Weights of a small transformer language model.
Size: 3 heads of 128 (1 for keys and values), MLP 1536 SwiGLU, 36.6M parameters.
Architecture: RMSNorm before each block, rotary positions, no biases in attention or MLP, untied embeddings.
Training: a variant of Muon for these matrices, 6576 steps.
MLP neurons of a small language model. Each row is named by its layer, matrix (gate and up: input weights) and neuron, and shows model dimensions 256-383. Each number is 128 + 32 x the weight over its row's rms, rounded and kept within 0 to 255. Numbers have three digits each. A neuron's up and down rows have the sign that makes its largest values positive.
A block is one neuron, or neurons of one layer that tend to fire together. After each block is what it responds to, as a language model described it from the Wikipedia text at the highest values.

L11.gate155:148154109166131106118119084124130127105162080143063130146114135096112111080124178191117130077154160151068167200092128110165202117145136062156086115120106110084161139114161120124147099136079125176099142097122133128188106150132209156142143194144119087123107103148171173092157165149074106166175091043148103135081120110135101127145164160079070125118151056176188158133069154125115137120107
L11.up155:135123171110153099033122158129090112162078136124142135095117201109101091131079111167160164122159093129143120179131166100128152164079114093132105174047058118152189101073159130192140149060107125185137104117158122181140133139138203126139192156156127083147116126061174170068193115107129090092107066090118151129155081176118140138195141131128164141144093120142082125144142166108183119122141
L11.gate302:145124118140093141179095137120107114125125047092156130142160128102135137150134152140180151135106145096151151122173163132118143141166121068079182073058171135135167067077130114175123166130144103144124180102080104132170152147102106207121090140154150099141103083099131133177174107052177172082112145077157130139159106132124090162155172201169159106076171171130093106119161107142094120109141
L11.up302:170120124120118097169142090158116128158121145087171128162103153167097132113136116118115123114130153146126158148144115169112136185148128151136100168094166078135065187104136088124129149089157132122127109144157078152111111150151174183132083153076123107129102123100123111093144131083090165111058116148171153091155099100125175141138135156089086161104128188160114048167148143120059133102097
L11.gate316:147122085128158117149162163138103111131094097101098118127118134110125134147074105122152155075111086106125146198087122097112123135151148153156141150123146119119138188119124150156161137112147126103081066165070133181110112180150152127133161110141041057158169098129080155192080111099137188116142085133160107107130147104146098143046125129129116118133110148118120140146182157157031139106139
L11.up316:126167124172096154108162116138083125164116135150125075124153121145116169176129133165133120041130161158136164127083106098075162116086184142148158145141160165129157150149084161132142102136091067121111092168175137144150120142212118094131144180188057128182127097157155171137119178090112181175117090080146122140116171087092141204108143126172137227129118119139157121054089139130160209101137
L11.gate341:189135121115097156137126160164131146121152079125180113211057089138114088175115135091135135187153092136188118125143165181136159183118148053137155154094121080095191115139102154129136102061096122128121121130133075142126164171164061144142173165079099129094091160153176175143139115109124129169108153091102166089138116156136128164092118159145090147117126169127083135143114128129076130133101
L11.up341:143122133125087074155080161115110164110122102097111110132075106115117090112074123080066146097132133169210110142114199051171148092083209122174172115168170100084148113098178108131156127121151105153090124188143138108108130172136127114131128100129140098080125141093145135112128145130160166152136094108164164122120109131134113113137135152133063146122086150095109156109091113144132099095156
L11.gate591:125089189125143126110129166114142161167155124190148097154130101140098151169108123129105137089127141094128144142145127094141142135095104134147161124129137075116125082111123078149087110096149178165141096154167143139102153149112162103130134132070105112117107082136123196184050154112158119055097098093139107133153117106129164174152167144150061140108171149144042095128115123115108102108115
L11.up591:126159162155101126074165175097134156088116111169137139100142099087126078140161109182130141140187107135098086134107162148135156183056184143136111104158167126123107122106086127136136113092115115127193080140104136169142150134189163126071154154120139112129137175090185097134163107072108166125163087134117153138089111130094105128151055120121102179129091115140147157178102140196113095104131
L11.gate639:129144118167141117136125157138105120133138132124201138113158128137137136107106076146128161041114101192142110152106130145144194113166093143124163134119093173112103097099094161118152149159128178151102086114145174125104146169149111149100136134120093055065147155142149111105147153139109130147157185085077134137089172075069174111111089177086129131115137198149121143090130119210142117116114
L11.up639:079152141137147088143125096082167113062134104091166125153157058165160140156174150101106108097114078161136127171136142154177163093150095110107096126132144128132101124085129124124139167170142123157118111108134135111078144128138108138138114169112135069065106111125080174083105212211151086144093186115112076079155138130082113164127141119144161148148102186113084094167193170088100149192143
L11.gate718:153137125098103119105132132126120110090056120141107225133180120160133128189165000107161137126128123156129169145136130148098122107130126087150123166110092118168061154102100182054205172103166131138136128102135111161161101053108102139145082123123094161131171086168144123108103119182112153175125117117158122139103094098128065130148166145146134099100149137082161163145152125112109064116138
L11.up718:073143133159136132158188136144113089234159141117148106117157118162157073110078133132139111163178146115130131151150102125149196137123118137115113081110085165079135168147159146205123149185161081106119131158148133130145178145238194145144123100160157130127114111106148103139113105094095173150133105099166120091104157092140164125061076138192148145130115157160114090096162145181113108151111
L11.gate914:093145185140143165169102089107140144137160150130127103120136110110130157080178102076143150161097129110150150197139052097157157155170092113083131094083076118182097109114147154132180109170124170139058129129123074116175108125130111100163109161156116101158113121116137084162122125096129158120148121148177161142159157163139138117113115171159085109143101151171138090191128119172148131092114
L11.up914:164129167078092103084132115129189123148166098153191154088082119133106054125196037157126158072104078210132079156127103132112091170127183133102117157126119172184114141163152106126141105128133122170144161105173205074115116116146090105139142146070134097161135136138175132167217155101079134121026120162141121127136149152140136142074126118075149142100121140093121105157161101139097144149217
Short tokens like a or he that begin a longer word (a-quatic, he-els, he-lmet), plus the middle = of === section headings.

L11.gate277:141156144123121162152107134145161140131160195096061161149152106110132175104135097115168153145124124140128157142112142110080111177203188141095145088124132083107111115087132006148136131113154138163112147190151122115103174153135082107112159108153175095142077153146140136103112109087083090147124182205169155144107137130163172151186097138109158193103025168177131096127103109097124121163103
L11.up277:181124136172147201180145148105095124139105131143145077176129139091136108175137161137123112157082153070087138198094163105093135100109089111133146044114135180120144082039159064112142122123171094126083154088144107157138069110090080136088165120143134164156122127112128104142174112055114126171161151153151123109130158168169155065101133108152194115108101159130144117125077115102160153087091
L11.gate630:154137152112161102153078120090125074071134133133128095136168103114156064105148103059111103050174147155142127149111127139173132086129095195096122171158136196118149066089186153158137048121120181159141124183110099162090134161105176111166163125105138129098193178144108133137145130126145130178156113131138144125108152143132132179123123089133103175103106147132163067103114114108101165109114
L11.up630:116118147158103148134110138119230153057133085117075127105139147094095159173119071134116125086099123151027112075076163077099126123243162104073158120124139117090120061088137154187143119095149132148152120120093152120140132144147042194145140111128145151155107111121198144177140065153125138206166170148176174157123157097128125123142167128160084116081120127125051126119188146159105109139167
L11.gate1086:105132150111165129138139125077091128137134108142154127148107125197133174235135127132097143073065178167174100122143149154118112194160168124037139126125181134135098105107146089155103166217149097106185185148110141086065140155079120037207167148114100128122113171091205164111085167184148103105113116155092113193134160129145092095102116116123143116138158150091130114131113111114110120093110
L11.up1086:101133111128074093029147075157177115084147157131071150103064145082155159129108158127133178118085171181165116166104126126132111111134108149112090121127128190120097067152148140069168162150078080120099172159094122182121178167109155137066110128171143124158161088193124120113154109105090112138133112118173121175122181097128158117136120116164137124134108102139146070149116120123168097130138
L11.gate1137:086182085081123149092081072109160147088195180117162132109105132119109071154111149122171202148146163127108081097123107092085164128103153139120152110152162117098064095094177139073085091112118103166067184133146052141145156132108091084141102091153116112129167110068069091129089172141102115177088129179144105136115115116170141107081123078105126133082114135090106081114186133099102149103101
L11.up1137:133158136076166117118118129204102098154178073096088081140156109132092073150143155144180084094162118160126128111117138145117102112142047065149152167167135104112155129155142123118171124113144136158191093113165109054112196089150102171166115155113139117157114162126115095154092124043086158095101122173119134167078105184160134128120122063100119121150111128156089125135128194156083156146100
L11.gate1148:116128192115128139128079118116110104176144182119142107133165119145096099087140095104136145129144098123106118137120122161092144104088125162135089153117088110038143198106141207135096153138126105151099081082101203162125089108134118069133076139161079118196108095156148172101081100131124123102127105098104109135125147133047105131114169123139106125127217158144149124172182126131124115164154
L11.up1148:148141126144151095130094103129086089129137074153116182178124123093130115133094092162125102190124118129119081126157149131099133059181132091073118103097165112036215135094153084104146102093154131098144089106075161154111117136157132109152151099119077140151124163064151125077149122106199157106136148156149073131087163137137132120119121076074129154095156125140167125143140152109086075185207
L11.gate1179:091103085130183131184162146142099105140142147137113117130116135112158080085179121119139169128198177129103088108150098130107105136152195117151136156146089099124164061099136127168121091147134157159130090153128068101122136117146089138140093141188134163105151140126142060145156117181145086125164157168124129185118114132138102161132110210139093156175101088118075094120116143084146156116097
L11.up1179:057163216125151082129089156097122099139122133163052137139168104125123206123152140137145111142167063139131121176090116145072105168111164153153174101130141114090187170086179148134142153082121111164091111116138202146161128142158107169178099143168059197084107140142151141116075081117178118122084127139149145134203087154128075132129191141101125132109129116139099121115136144115116069108133
L11.gate1388:096123134109108108107109153131143151112120095071036137151196134092147078070166114144171190126135196133126106122187144175099134160123115152102073099188147077137124131098048158101083108099119167086125179073136080108194163161105136145110109135176129137118141135085109131121141136127185161145086128096149176144153137132126188105190107177138116137065111133122156115107078073110159135123088
L11.up1388:189109089117123132194116123077079111155151140187112150166151146119187172190127125103120090146140093138097162152171103070145103088131140114033180143053099158125140113060143143062095119112228076168167103137131151067130129103144106104114167118097121129137152107143148128112142068099096158114158140110151065116163100131138122111119157124161137061127140171158130097134095128117133147099119
L11.gate1467:099147081140073165202131125106121155137156120116161111115129148141177127102156169167135158121165106078147123142161127132109128135155065148121129149071113124133165109118132110102073153122166087107123121098117102175173116133087119132151157139130168163102128109105177090097165112149048158177179060126117108105169150189067134136152166081146126161116080166181147076132178158144063116128134
L11.up1467:091089185118084137181062105072098091137126077162122152086109097149187107148161180151171148117153102102144109155149067158124166114138080119172136114099120128124165123127141088165145121060142052128115080119150142145138138048084130132116144160147187160172152141061156108125110115109129117121151141203137134112121179193140067104183163126121137109159161186141141125130152092085049084124116
Fires on the first part of a full date, the month name or day number, in prose or release-info tables, as in released on June, born August 9, On 22 September.

L3.gate152:155150161137072083132160118101146150087156145144053109135093140077110109126105077152140096122124211135144140071142109147117127070093115124153064159162096134045127142072152113118090105148047116066142188142136154081082121176106130090162061115125120138169079161120133126148024155141143132087105163121136092159140125077024095171116146109149168092111163087130124088123134153149134126121134
L3.up152:166095164126103188186121105122169125111136102116116134120164103147088155137150122108085119063177103121143086128078161133113169118093110157098029135154106099116116203127210127088131141115055154169145128159136190129132102091129122154115138154111119111100117105122146123110081125121076137150061169144138053176095161083166162129113156068186176111138195128109149130142102117114198122186147
L3.gate180:134091137136104084155113156157104088165121114173141227119131163098152137133134090142156093110108140170126218164128099165052081119106094113106074080120098079194159210120148156137140149150129095177128135109107125142102142107132107111120097136140155118104089168140097094118159130095153151130154127141130129171176118145125136100129208071121157108137170056098145138097076156109159159114153
L3.up180:138089098117095155126100133080082127163110086118101178122101166158125116170151071124148162079108151131145149150099132134051103096032153118095036061184120120136130137105103186126068198168070069196113146152126087168197198137145099093085137121080089100127142133076162120099096136132175100148155151168173139156208150117180127103140141131079108153126119105187132123111118149110111152121151
L3.gate261:121127097113135111159088137087184119158099151132135147114120128170145140183072103063136130112207147174192152155141208052107171149124125158080124146114134139119139139146118086060124107105144110178106195164112190155088100155102149123152106084093122146059180094089090130118171159204170134114144166124060136114123160098125089143108119108216032108167122152153200120195169157114125144085096
L3.up261:098156152099105161139131124100096156095153177083116193105117097136105127125126167107120123117099148126070118145097098128140155181085140151183089171120132137121157148165164138107098156120129124100169095124114055060144148130147088158098152138074169129149112086136072088120104115107103113112147076092072136134170141137072175124125190053119098144207156075154137166195107178124083111141132
L3.gate287:122102143173121112152133123101102149084067121144094156118088119136171122175102131137153151185092139117143148173167125107159088091151124101132115147139151115173130100099120123153146125151138130140108100088155151104125134084117135200166121081184120143071075114128128113147153125083143112154094161141101142161061107153117112142134170163091150155131135151130097076129139116157122091148090
L3.up287:090137112182134132044165165174122166171171136154191130175100126175159141136160136166124126180178150125121120157125120127127096113178163166158111146110035131166163137117131097091133134180149122140149101130159163113100091135098121118110153087177051135059131101130156134146061114107124180148096147095158055106115076121193144203092170142117186128046117186108120121148158100172129126142097
L3.gate577:155127180111103098167163163163145096098085075136146121115165164149129122150124128115109129076053168103083110113125128146092098132088103154173163160120119136141133171089112124116088159150172109140144110107093150123116127126163195107097144155111129142108123109131162097139154131122197112124179141134000116159167112115132069097175116116108150086106151089142193175099142089155119152131111
L3.up577:110159146088150140193140186107092084127132060132151101171161118102165143143131104104093148096098113096147138166086106131137125111082097127127117114169182148041051080130155119158093066122124065138035145048153125096155188129141198122094086093133119176157156089133152124093114175152131088084136098118124131103128073118143147099212138120172123083131049135123133156173081150096162128144083
L3.gate1041:157117163140111149171123157158142145136089117138136175133185162082162168153157124177139173164097130147063182134155113093118145194143155152063095145114178106146110114116122112140112104142148153177112078104078162136087053192121130159105082116123123124169099103138128103084118151105116137121110147128123110144185139228140125113103152102129125126172216136141161052134043098087106086117108
L3.up1041:194121112087145197131129131183101161108125119158138150165132076093114157124106177152153183133098124117100187145203161078083179144148139125124135098108130156118084163124091124108144108231112133115078123165082144110113087156156127107090103099134088109176112148104111100124141117125115141126129133135177148097134114173132140111097142152177088126145189127129123159120125154053067160126170
L3.gate1270:059093190108157121144167113092133101164126082161134106089136169127085175117129143102123104108153118120163082158169137120084150153170168147122156098129098149114163112084175104136063123127137106138151138109171181105128116117155132094111133118117160182106091098154124154133083120225148088123185127199151089127162075112141099179172097108166137182179133067166239103127130107143111129110115
L3.up1270:078103157091158127131100168135124115125134116197125124074105159109080149116203092090171115114192122096107173167097129094090140086180181114087168125114151115152117160185110143184115205204177136097151143091129161116138080173143117104104062097122132099119139088121110139140127140187121171121135161199121131114128083092135132162144097106155088140085137167130195091105130130138170077096083
L3.gate1398:122136132138133116105137067102101146117131114153131100173150122057120128099108125119118140100125109116126116105060106101100090130089121098121132189099112180135131165113079136117155089090096085167139126104126127114133038097083208159138132114042112038142189112175052107168094169153115115167116127065083124172132124073135135092153168109097112073114137138099123129077116095158144134158107
L3.up1398:121149101134084161116196065112107106085086116138118096146105124105165069111110164133148122121148102104143172137100142096100106180090164140097108171137130167127137135072119137140167139120136092140169074114124140167185087209100206169152081155077096101104173098162107133203057128125129118101116141122067126130163146113147130137107158124127077129113126107129142143136127159159138142155155
Standalone two- or three-digit numbers, often table cells after a pipe or day-of-month in dates (24, 21 October, 200 laps); sometimes word pieces like Ju-ly.

L11.gate75:135113084155185096124108090094129138146132162133104147128184182122113078162124113126154108126126139128134110138092125098124124195110094093158097105108156114084153109139103121101117110069144136150152097130122069164159173071122162124100123041090116161129134147117134081091139160115161077124113138109145152119179114145104174139186098158084130187043109144147151122128134163171114138115116
L11.up75:174121124130103090095149146095115146138125120116166174147133128125080160125145085152114174097127082130087122099107216120078100141173144080106106113153104064091131174202153110048057065061091126132130139139146184111116159150112122146157161089196158178144114168133103083128177097126113096155133114163085122151142144091110077191150156065153099166128054166042170155074092127074133113079118
L11.gate239:108108114138121142180097077128093154101071150174147115089123136132090150145131147099139122117186087117083116180133106114122176182127154156169087137052106163082099109127106097117131145110107144179137112131098143132119131097160148153099153122153111191116105058134177123165154143083180093113095096152120162114156150141152137126143203163173068155112108108100105081096122154168137096088123
L11.up239:136164119075124118125110154141099148156145081144078152094159144106077064126129129135184099125191142163118101127180153111128181086101091091141115087144148077156161114101196126151145089107161193120123168071147155142141089104107139091161129097105091116140096116093133089097169154169143142100099131156167045082122130115165100169076140111016105156148141149068164153138108137140158135130102
L11.gate291:118142170131114134119124099125067188138143170138121213143119114090164099107134142116132099169160115125118146111105082092123142093185169115094107172149126120126079158179140081142093065096192151117144082081115151107139080095095104108117191108132137105187138116160115129172102122146147140107139166148127162115178086091108130152150125141107121062141138138168166142101150102157155145107164
L11.up291:105159140179165145086095083127114175156051085094100119133138178170217144147065138102131120074175129177131166162065095144125149104128181161180177121133137138116073133142153087133140137145156149136133086136093141125097073134150139160084185077100122138125059139152116190121103109125199168052141135171143097168158154154168145110101111158130122132114121106074129116163140130077099089101104
L11.gate606:135068152139160126128126151128106155106092175102124135173132141163151156121099115174156135136152096133196108109184130216114162153131146150133079165141151130130090129146201128114158112124104105138145126140110180123104061220113113102118126116157110170172083118111174072121146125136133092116161168161113142109148155111117140078139100136143134145127112141082088134123121154140132088120105
L11.up606:086104132138109127089149185102176186147163163127142147112131129119102140092157093125140129162076151162123109091175073152151179116104141159090098062111121128121106105089129144080075146130142110127129102140120184154115106148074145127115199119140160109148107173124115132110102125145153178120153125156135107101143153125114094139158142084106175163158147078135088126206162185114113140099105
L11.gate725:143147114107162120120113170139097115096152115168069100073148133035139125102121142168096116140161095103119153100110159147118172124153115078104130165099148125146131182147111142138168141164082118128176104103069108145176111125143159087165079124105107133131144134078113160115147034084105107063151118121124107133146158116121132099136114129081128177109141152133163133103048143104128215175130
L11.up725:155201120181128092196111083180117127088113185110029092134173107164147150120101163127114062135123140125113105112078083142121095137169131145095121132127127085065162131083128066164111143111128155176101113195110099116093119107144084191120162109111152113072154053095131092079162129115137150072109116114067100087132171083124109144129134076129066161152190135141105099060168163192075130137115
L11.gate1334:145133166104144109139113152154153148145169130195125157083143108112099156118187145166133151141097084137140113163076131112150097136106195153146101170095140138027167194192095142094147138094159121215123108141097127186096081081082191111082170122117100139153129141167108133209142139112162099138112145126177118126182151085120137148125131088112093101114142085110073086111121141174118114129122
L11.up1334:100138137156106117086117115113151133082152083088075122098138143097169141133091159110158099166096121177125071119137109115082168168125151127113127126103160129132160203136161138103126123114178196096078166116181127158169141084123144134162131187138118148109079135153146129111123153138102145212153087106118116094101149145130150109113140110127098181163104187152125178150106151131132134159138
L11.gate1379:139163214115089102162107120099136120080033161146103106153108128131087121132118143127098148112100089096103114182123151169099118072174075105115124153112024157164071111102027135134102134161137115143095144085099124116054162170132090086126180177125188143137113159065159101110187112147093082103185145169161104139107121130118113147211111185164137172051095097136143138139132128117099130097193
L11.up1379:156140172116126087174132119082092093138093135194073118103126174115165136120125132167189078106093098148124106109077133091069179105113132097150129155111124140085149107135151163132091137138114083173117176047130112068113147139136083120084153155148119130170104127143147147114136080152104099157079138200103153119171073186082133140105097119186063176147151151116093091114079125085097144127177
L11.gate1381:141148181109129104155171065097122176131129134089135155104141177108113163121114119115153125144111110206089131133156153164130144106076116105173149143129088112151138149113074134096130154060202142182109113117127163126109139104140144114120114133179082124106127122129129065112117136122113151076111056114174155232154129101151108103116204142108097162061186151106095129116113139130135116103116
L11.up1381:145128199137103093149157102136104134153150151157114151122152162092107130113096104126120087150136083137189125112077122096108108127168161154122061104071076095106156116152118114120142158064121132183114095132128147036105118080131105164081103182127119175138142114099133131126125142139103102120104151230147078070140113122184101134160148098116126120150131146057153098068101158152131130167196
Auxiliary or copular verb right after a sentence's subject in biographical or encyclopedic prose, such as He was born, Rinne is the son, It has been recorded.

L3.gate91:133169111111111148089102153108128149101135098164091152115134102107136101104076158083145115176110100089112126123128108134134122155151137071125094074131079127134140136153110119167144094078138185164154127169130122155111107120083169089137134179129051190101181157101115128082159137161164103136108135163127130098152101109126101155070152106159165133171079132116140074137148202107144120193145
L3.up91:137150138061110119120113069120175171156150106118125130156177178112122130027140102160095149059106142096150097162066200097103097140065134146140173140119111169105180134117148150197089107083164161129118113076095113146137144121154130193131180107125096155162165153093171091092162077161132128081187122126188157084182150159085123129073110130149090094072117164159147137172097162119167163146094
L3.gate193:085187118160105054110130143201094084129124131097190166154124108115162075133112015093085145168093143071162131151156127154127160128188128142158147075118117127058050165115150114100176160076158136125140154097163162182095212109124107141152150156102055134115123169164159065116150109177085113087160132159147140208138148111079056195068144106123092150116168238168163112159115167142145181105109
L3.up193:111078083114119178125161111134181162098133147105157117140169101195131124124146130127091100081120037130095163114066115106173107095177090099147131085078133125109101122134106140106182120108181123188171087154128058158108088103143117135066100096142129118140096108135131081070174113092169116183113134161194088062160113153094067127104161180149165121094124123125096105161091166132170078144139
L3.gate535:133089151137092161156103089169114096079106083144162102124158101120154109159095063147143134034176079147112110124148142130118125151109061124104119068149165128117095079079150121121185118161175138106157161147188131123125129114115206140130175131115107152145102164121106115113140100159123110158162172155143142098112100119134190149177151153168145125148099145183144066154143175131142116170174
L3.up535:161129174135067126170106136111118150137147063094164136111158136125139122126151149112145107054172123160157140184180104151122090138153166078092147094127145127083138137100127088129158165113114163134155132161188142154092135083123165127116127119133128166103120143145104123114084114136116146174126115120144165071050061103158180109123143184206141129146154140132075109146156204130152070134106
L3.gate861:116141091146137116165106100121146111162136142177166169134148056150142067199156173134095110126101081129134082133052194108127145095153102088140162115160137139127142166117146127139167154134147132099121096166150138181072103097155190045058132096100132145125138139079154122100221084168095172128115114094101085117129194193121120165133130165144130098134132109188060181106134167159137135144140
L3.up861:093141072141165076127117101155117046103149069102140144097107117193143046160112109175035103149143047086123100157113193127108215108160160137168135100121153116095124123127143065117140144112169118092097070144137140148099147124139114138134119091089155114135106146151093081124166111192138147060153137128080097140160141090142130172135133094117155132117187162172061090160090184122133158155082
L3.gate892:143171119131095156172196130157121163131125115151152175148126136121118124142162136146185133154126165167153142148158160140134107130132134186149124093096101177121121146136077191151136109118150180093118185157166138134158139067163110174075116178152097138176110147171166173109076099145123146154088052152096130114098115071161151122086156086193109025192054113096110192149128127135165094116152
L3.up892:132117142169114153126107133132116171088166150117115183136081167128097188125182129115141092148127144162171065145100116129156167056173135078120158097119056162145155128127124115185139154109125139097156083109162146092116115159151126129087119194111138136186077135141095141128125111200144093134120117166159123122096145136143114145083157133121149116108125171131093118175160186134151175144149
L3.gate1091:112173065109091123188102116145153115106174150140170102120106076091094166079139155169125145111067129099195093112146097178140156065125161105116181043134087169135146131203146108129109131142123118160057130143108157183095104151093117124117126062066156103125077083124111101168133135178074185165114103136111155186046156106133134116134164073083100147121108148131107085150179156123154171128153
L3.up1091:091149073114080124167046128137174169103153179088119103107138124116097144126093159124131101163129100152177114151082090156110137110162098124151194142128089157136162149203098164124103121141130097136161092166130154206084144099166152111153137111122083172132106121140159120181142171128119154180088108189115115132106172119164162113169100065137104107118114106116113110159145122165152187143108
L3.gate1252:148194140177110107219139155122048160132125158091146111104139120118234116121101133162070161104122086119118143144118127119090111122133110110062139073152149137155095160139122146133113102109128106093104141145105175137118072078130058114143162134121135108135172137111105111134108102110091104100086116176192137137125190156122169145198165140086159109134147129135107115111109143117171100052149
L3.up1252:165171112133103111153168152178121144081101177098175146120152110134171154142141136144084143149167109187114150157124122079054106088133098119065161127117109105145181166156131133150129126087168112091119139117107137116116067104119108109162111137123095147112122168132165146076100152169136127096123072075115119188093189129154180119120172114080101142166079115113150094113138210118186124118153
L3.gate1311:088153124144136125078078121079107171120150069071142079106106144073035158129087138120122141142134096081119132126107100175083110145147167125138122077156106074114146139157185131139153107072105034166119050095095132147132133108108148095055146106138076154124087118133079090093162105165168179137178096122193103151163144206088102126124138146092188135146096112122117099133089104111152102103155
L3.up1311:158179144161103137140158180182069096139128150133158130113152119127124135064138130094148161143088173161119135154104083203118148118198124123160121125136118116110115093079121088188138154165101144072014117116123158136079137167123142143150168105103088135164117172091116138110096166148118139168161154111101183158114127126135127094123166158124146106115100085168107158173147172113135093104151
The first closing = after the title in Wikipedia section headings such as ==See also==, ==Soundtrack==, ===Accolades===, plus a few stray mid-word pieces.

L5.gate586:136147145152123104134192111125153120091062154087127125123141160162116135133123077119138133136052176098166098120130111112099151108135091127135111109107159088130131143123184164125112197199139173173141151138137116169114195125071181106125180177126139110141165234149093128128155114128102132149124103091158140140113104151140134162159100102104162117157077132137084143150163126166104104120159
L5.up586:152108121122142141105109127140146105117136194157117158058141127102152122106118096135173144089090128098134126123115103104137169099153099083158104108153167099123181079092144099106087131201143126108103099109204141138148156176101155134152074102095193101176220178142071153116102165128122105138120185150172149121080130196114151177153086094157122095098124116102122136170116096137126102107137
Month names, often split into pieces (Apr|il, Ju|ly, Mar|ch), after on, in or a colon in dates, e.g. "on April 6, 2022"; weaker on media words like episode, documentary, book, film.

L5.gate515:087198150112162116087142088187127138121191116081153057119055135110125137119151131131087120181085101096236157074063125129165118135118141114097123094136129201099153081078112108150083149101112149150139124171123139105116162097044130181092139136136133120127119110113132067083177122114147205116164090122049125166103074116142092100153141144135059112161110138130073114132078166124083112161156
L5.up515:114158131122165125178156187122066112139154145036149112096140175106125127130109208082140121157184108104124109091099097129104149172039147148125183184108113107149088099093119128163162107090147102132167161050146195130156146072155071119105152061162161127143124101122146105133133168045119154130167153125175101162174137145140105148103127102121109129138112105109149069144113057088134160110142
The closing = signs ending Wikipedia section headings such as ==Legacy== or ===2010===, plus word-final pieces like the ge in stoppage or homepage.

L5.gate1533:129113115166105155179143114108118092142110132121114113138144149134128143115141127086106141170095078102091064139167134186144161094162094124147120123095018123143139153101144076133127177191079117147108071195131126125181070124142083089176162130152121106207145127168117098147110147115091175174178130097124128169199143122136146076124160080134161144073100161110094154171121145150140125100217
L5.up1533:155142135152075143188188223085127147118126156167093142151104132107128091105153145100192084168116119172048187181207122134103141135083142096064120123165141076148145126149096153142116067150076090098103120147112145134162123141109081136093165174152099177118152101148087136198124137115097118120097115070138107129143166144152170105116107147140118136122155128196138122130120169092082112113141
Two groups: forms of "be" after a subject (was, were, are) and "=" in headings, plus mid-word fragments like Voivodes-hip, Rec-oll-ections, sover-e-ign.